config = dict(
    n_layer=20,
    d_model=320,
    n_head=4,
    n_kv_head=4,
    head_dim=64,
    d_mlp=1280,
    vocab_size=2048,
    activation='squared_relu',
    norm='layernorm',
    norm_place='pre',
    norm_eps=1e-05,
    positions='rope',
    rope_base=10000.0,
    rope_fraction=0.75,
    qk_norm=True,
    attn_scale=0.125,
    bias='none',
    tie_embeddings=False,
    parallel_block=False,
    init='uniform',
    init_std_qkv=0.0269,
    init_std_o=0.0,
    init_std_up=0.0269,
    init_std_down=0.0,
    optimizer='adamw',
    lr=0.0026,
    beta1=0.95,
    beta2=0.95,
    weight_decay=0.066,
    lr_head=0.0255,
    grad_clip=2.0,
    warmup_steps=382,
    schedule='wsd',
    decay_fraction=1.0,
    decay_shape='linear',
    final_lr_fraction=0.0,
    batch_tokens=262144,
    seq_len=512,
    doc_mask=True,
    train_tokens=1370000000,
    steps=5227,
    dataset='wikipedia_en',
)
MLP neurons of a small language model. Each row is named by its layer, matrix (up: input weights) and neuron, and shows model dimensions 64-191. Each number is 500 + 25 x the weight over its row's rms, rounded and kept within 0 to 999. Numbers have three digits each.
After each neuron's rows, "fires in" lists the words (lower case) most often at its 100 highest values on Wikipedia text that the model never trained on.

L10.up549:498501527502517553528475472550474515486501491504488535505487528492453474500514486482471495520479549479522515527509482528504530470474518477442490506543519504545516501521541487461500522476467520464513496492508488479530528540523460521536470490482484505449460519520561477480503495517494455526495504535491495550487470522513538493492516474508463504507516490498462543514496502514478452503524
fires in: "a", "an"

L9.up839:501523481505469498469539445495500515494506508474490538497465491522494475452526500498512492467496506459476492522500517513486485526489527541474469467465470488500474524511518463484530507507549536514473515507530508503432544535480495519497508514546501507510526499520494546483481523496485484531517462499546583506532473511496503502501498487520556503444535516517480535509514501479471487484473
fires in: "and", "goodyear", "early", "through", "to", "the"

L10.up9:485506480461532507521493520489514524455492504508502497513471509485509513523545515468478482522499511469548505532518509487490509496523535487489509464478525506560505506499504474516493523479456492463507539513482519488506462515547503490563521494512489461506509471529530535514454509518543446476516525492471498506484498541503507528480466524499497540523495501513490554485502503499471486477464
fires in: "years", "hours", "seconds", "months", "shortly"

L7.up80:521484491495549509523476529494466483502507526509520530483479546555498488467555493554461471460485523452481520520521490517478502515476482505516493505539504533499464506450517497471520515510455476459500476525520557510484534525471490533491510509511530501498488439522504470490501512518491492502520491546515526513519496530533495494497457478492458479515503468470480503490515503495494501504544
fires in: "south", "north", "west", "front", "northern", "east"

L10.up322:510531481499495502493499484559472531455504534467487526509539515494515500501512510530498456455549544534526489514498489472509502529515525493496493507491516511491517512518507488494500512496491523488452508503544522535479521485495519484519541509456518485496466426516467526503526501508474520457567480490497543480448466471465492539502481500467490509448508524471469475474529495490509510478496
fires in: "the", "a", "white"

L7.up276:489521476485529532441472482514479478466512523450491534523467525466493553477475483525507517507500516509507492535493491473505510474490458551500530486504494491517520526485503537471505509477503494522498506534488530521499462504515440526492467497543497531484528513499480496483499532519514471518514545496477524530479512472487470490508488493493502532500486482489523475574517532523450541478529
fires in: "using", "used", "use", "uses", "service", "serve"

L7.up332:459501476520482542514529473464541491478523508526526519528454501486517525458502524511439529461476515489493477550500478513494465532523516488447489475480493530492485508524498481517491522494491512465440560447528502509473476523505506473544474533517528488496518490514489469473482535486485484483509504490507491511507479488460510477526504521469469467509518522518472516476492499489504451501501
fires in: "a", "and", "the", "an"

L3.up1190:551519483472521510525467474491502456431486515532499487489525509527489483496519479500479482500485554473497520506500524509497528485502494540493496475554446521482510547531523460546505541477482543449505509529500504503487488485476467483483479504521502543502522437523508480487526493519525547515476498486478497500523517497503494494525485469499479482557499461511462524485496540492476537506499
fires in: "southern", "eastern", "western", "northern", "east"

L7.up502:519526528465478473478515525523529501492504506504534529528538515524443524478569517504505507505523493538508504481510518487522476474458532523476504509507481502543492511497511460442504554511456501491513465485474527487482533523504484515488502517525463513484564495508530526508512479515510509502539507452502502514516483512477494480522504476565465510506513503522542511488512467520478460509509
fires in: "father", "in", "for", "at", "joined", "made"

L9.up1196:516481430487513479513493489508494502501495512455496517520525540515528550484506528536504495524500512521528504494529476520493461529465508523486512469524485472470495516491501456523505515459504471543491482529496536542500526528507456498537472451499504542440543494486527513519511474511470460522491547499520513537496564507458489481519502497521512514471500471490483500496514531508515471450493
fires in: "used", "use", "using", "of", "featured", "uses"

L3.up901:500528449461516533503518526474513529452505550494485532502494489502503496517501522495516503505508459510515499535502492526448556501517519475480505485470502523500469553476505452511498485527496508485493527488460517530489499485479530468473508471516542495514502502548492548513530494496505477501476529490519515553478555541493496509495481498441489513543489475479500566477479497493472504483508
fires in: "four", "eight", "three", "ten", "five", "six"

L11.up1010:486475493498504548526512425513525519503524539526529552522507522501515507481500479516445476482502491523462483549468498458501552497437531519474513494550522500544477502520519485476465483462483501455511493501508503487517515533546511495481474520469440503467501502491510534510471468504475458477513461508541515515488487511514543492486519502483494503521494485498447516516505524523497478499486
fires in: "the", "s", "of", "a", "an", "first"

L10.up141:478491473504516460529506518504483547468501468482486523469516501476473517515497534513478522534550503477464531516515506477531479482468534473466491465504473424512500493478532505518505529477487538445457486523509504523479493461539468463517506557522515479470547499537526491497509547513497505516475537509489499484499516487503486434548508444495480508522520523526516485513493478481517518450509
fires in: "of", "to", "for", "among", "in"

L10.up1273:516501483498487493481494535516444527512515494528489546506496498503514522495502486522523470418496552512498505520501458456508499489505485488503490519548497459476527493491538506542499499499493498477453466511493489533511541569506523478482513493499493462512501443505514543472488513506505496522503533513528544494475481488512518530551490480489497525475497494529496505538501475472457510490473
fires in: "the", "his", "their", "enemy", "on"

L7.up834:477519510507508498508500542479533501474507501483512487529530514501474511521547530523523471513469493488467527508517552502498517503436519511475487485541478499517490481526549490470541552482479484495477473498508488487523556474515460490522434493518490445448484471528521494512496454544498491533487517480531481526488467497531477463525503484514464491500489495508533495542515496568485493480508
fires in: "in", "of", "on", "to", "debut", "for"

L10.up368:502516541512472511525574513553496531454494495502539481523510525523491503504522522433532485527518512550483503517517516481515516457476521510502498480548506469506520536481466477506588482481467490491468465477471508492474511467468487455517473501494491495499500514477502525526488502521483458507535498513518525502456512518465448496510503472511499490522501478465512525528476486483517513471501
fires in: "of", "be", "often", "a", "offered"

L10.up1092:477503511512504466507499508513517541493513504454540544482529516515488491472467530573513497476507499477471516541514499500454489479492481493493495496511508508568453493486497490499482527506483549520482493533542516555478503499546510497515504484477477429474501454494525490473498517502500491452551488510506508496505474507486497520502519506511494504463517487461464578519531530488500503488487
fires in: "a", "the", "his"

L14.up412:521545507509524502470506488495499519501500513475519518514503558514522531513521511458504463485504455490487537507525502507490498497514542491486497440479472424478499499502510546480512485479502525468491500498534528484503514479494516494571510530519509539518527444538513500508487483527487544527489501515549531499518534505514463490534497456484517492447517528500479533505518482518516527498499
fires in: "of"

L3.up126:542495476513512561489480526558506482432528513480515483492498519501469513501570506475487467512488510519521510518497467516480511517506499517511534507508482493517531490506519479475542492477512489454482464507484462520488511477497489496508495508484552463497508529491529522488477523489491434505524554486499556519525526483532490508523500469526470514470533475431512507521489469452499534487436
fires in: "of", "with"

L9.up628:478493512501514448518487463511508492508512511491482530529520474507524475505445466507526503501462505476512468522540486513515530517532581508513521464454508492497508509504532498492542496513457534490456460550512521489498502527507505490539536493467511491507496451511476456490501499521489470545469513499517501531516484539487501475511494503527503518472488484490501516489530504476495512496466
fires in: "was", "been", "to", "being"

L10.up978:533525497493522495545509510517492533453501492473516512512508496493512493446511508512483451479506481507509490532533504478477526522516463540491518463571475508506490477500501482496533519501522512487448509520541486492495556465537514471474540491498536460465503477516538534507457486527512484498520494488504493455483502495485501548497524486472502500501490475525478489521519497505527499459495
fires in: "the", "of", "a", "by", "another", "other"

L10.up1020:519506510503503478552515461481462510530528476500506527516500484509493518517507479485526465523522498466540500509494453514515464511514509511471478512499505521487497491532495534559525518511475484524495472465493489497453494484499513499518511485494493445487490495571514492462523556533502531508522518533512521504468498505461483500551500465530518514556524483517479532523528501495493522475465
fires in: "a", "opposition", "oil"

L11.up802:495525533486518464540556510514456517463482517484511489524498542509486543501492520454455521467516474514474502448508518453498484495511576486432466474543524492519495488500514512529502515460485531459482517540531498506471452499541477450513509523481519475473492525487506486490495474518485531511507526541517515522549485461504473484510503464484506464462491503522517533523516466492515528517525
fires in: "of", "during"

L10.up79:524513455505515554488523511538513493518498510472526498511524501465496492507492518458507502490498490518475533523538474519542521484512466483440528516529518498481530511498458482462521493494500503510479484458496544503497493485500518513535505539507504455499570507513549504460464496526484530519508466479531500489542500472505459514512518480515481478459484476532461535537500498509508475497483
fires in: "of", "completed", "composer", "complete", "comparative"

L10.up768:488496494507559505494511517485516513462521511479522489522523521487492479499528468512497490461452485510451465516453500508512464500510498471513543546530507486516474485446516514495503482478508475491500469527533516503486484478503520491523540496529499485468498441476500518486498486521489509515467465498506469501483475506514490504509516518470536510490510506491448501471480560508488507451517
fires in: "the", "a", "an"

L3.up998:466512518509511494499487517546496475474502540443516510511496501491499542538516468465499517503491493478462549531513431521520486485516500516522525485524510485524467506512524489527507500487471494458488499531527454504459525496576485464512526516501525499445499563524560496518545497524499468498501541465464512534509537474488484498522504510488511520509488510504514539497497484476508519459467
fires in: "of", "pairs"

L9.up1168:477497473498512514515507473528484544489510500487463474522512518488477541504526515476459517513487520494481468506505473512471510533483491510495490510513503487498495540526491524486476545493489494514468514492497497500503560511524482516530465469500481488491478478527509504504462470533534503474501511504500516520472481507502532533534476514528518498554500519472484541485544496517455534474516
fires in: "a", "an", "as", "available", "the"

L11.up681:486483454525498531479545462527510484492494511478495499534508477502501530524500463499433475472478492501491478555499485517535553516477550473487512424480486443542511506507512521500505500513454514507444497499499519513472502476480503483503488510486474504485490460527462503472523522493495454474511534501523541489468505528523545494481477505479502502476493438450535488507499494534530424517509
fires in: "to", "not", "only", "none", "been", "being"

L10.up558:496526478482577474483505473519522546494497542440470465493540521487457483498458521526517499493456507499510528505478515502513507498494485485504530523514453463536436514525472467529504530484543485507539463536506466518461507528487524513526507538506487506471488519504494527481493498544487507486543461481531528521481525539486507515525517471466513529520495489473456527487525468444457523473539
fires in: "the", "have", "got", "had", "lost", "an"

L10.up151:505492524520544512530472475494529534479543492521498581495513504490488519483481533521483479471532485473524521481501472488512479512487497508470496493512447458451505490515512486511507533484495518512440485515505501521509469552491492510502483543518501512501544482492527517477541476512477483454529520417510524536465484513508447495526506463498482494497508503514488496524533504487515447456465
fires in: "a", "and", "the", "of", "an"

L14.up167:530488512510488515505500502554434506477498504519496535499493547503512500475469506488465514498501534510461527497535480507531512484474477497539523476502518498504478504542527482462528481465482526515448533501550538470426500512495490483505517495483526485485482503522530561460483542501510495505547473467518559499475471548474490466498486473519516519461507564519501505486482496458481521495494
fires in: "the", "late", "a"

L9.up705:495476435508561512512472454474484492499523497475526493511518519508493523528563531531541461476495488510523531490448468535509510470514479487478459510507508477485480496506508481480490518478528496480497507515503536513463467556510479473537524480536510495469490515506520549427502530519501456425509488473507471522521442527519481483473488496502496472509490484481515510492481554490505498494476
fires in: "the", "an", "these"

L3.up854:523487441506453542469447495518447510510503514454539501504499494514501492466510520482526504491469527553496481525497470495483546488536484536509509500486511534550496501524521520480537499482521475483507507468521475503481468538483503465489514512467542475465506507498506514498496551525479533495481513519496483504516522484492504482449507478534459521488526478500517523521495481474462480503482
fires in: "with", "as", "which"

L9.up99:495507480500505491522471505496513467504508508480503512524509471547482544491502520436531527545478490541512490508477515508534536497505496537473477493474492467565487531467486509527497538495455486426504511528493491483497490517492466518535522531495461536476498449595490486508512449507502423524488496505496532537454470522521536501460518464521497530457532489518457500524502531482442509499496
fires in: "years", "year", "to", "states", "seconds", "his"

L10.up1226:540531504499488529499509453497521524448484513517518530511519505494500518467489557462525494496485509540488503507485497531518510485505551501500528498516486485466501472523441467554490502494527496522524492522473490500481544514517497484531432527490474491472505492554535536466502511523499454501547513504509501494489522542509495548534452469510509506508505502440509498502497485478500516495462
fires in: "the", "an", "a"

L14.up973:499505482515562519507516451481538506465506510496531510508514514499517500489532529482507493494453542532474499497490479510503504483516529462535461541525500485494473528486487464547533508497451512476480471556516515488467507494516509503513504525511545478470506492504507496443528571506514513474535505498491498526457493515539490532452474479513518510483514450450474553456498509485460515521543
fires in: "the", "a", "an", "any"

L9.up1082:538503497493475510502510518470496487509512525481504470495492538511503511478492526517539450536490501509461511502538459521464485539533496470436503481516532491512506520540555473480483455480477529484475531485514544526499475477517478460495504512491525477478523512559487497521480542526480494480463481515542488508437472509476454493495524494483539517488498478484470543475508483479521463486520
fires in: "four", "the", "all", "three", "fourth", "two"

L10.up233:494480535496503471523469460498515569446505488490496558497521519508469513531481535489463475500498510512481489501476509532454483516520529489489511530516467539510561527552506470516495536495504505460501500538526540554462495470472493465503482471498477455474523456534469469468496506538499484536545502494512502473475466481518504516518511500509500486538499521517494487508518500535467519430486
fires in: "a", "available"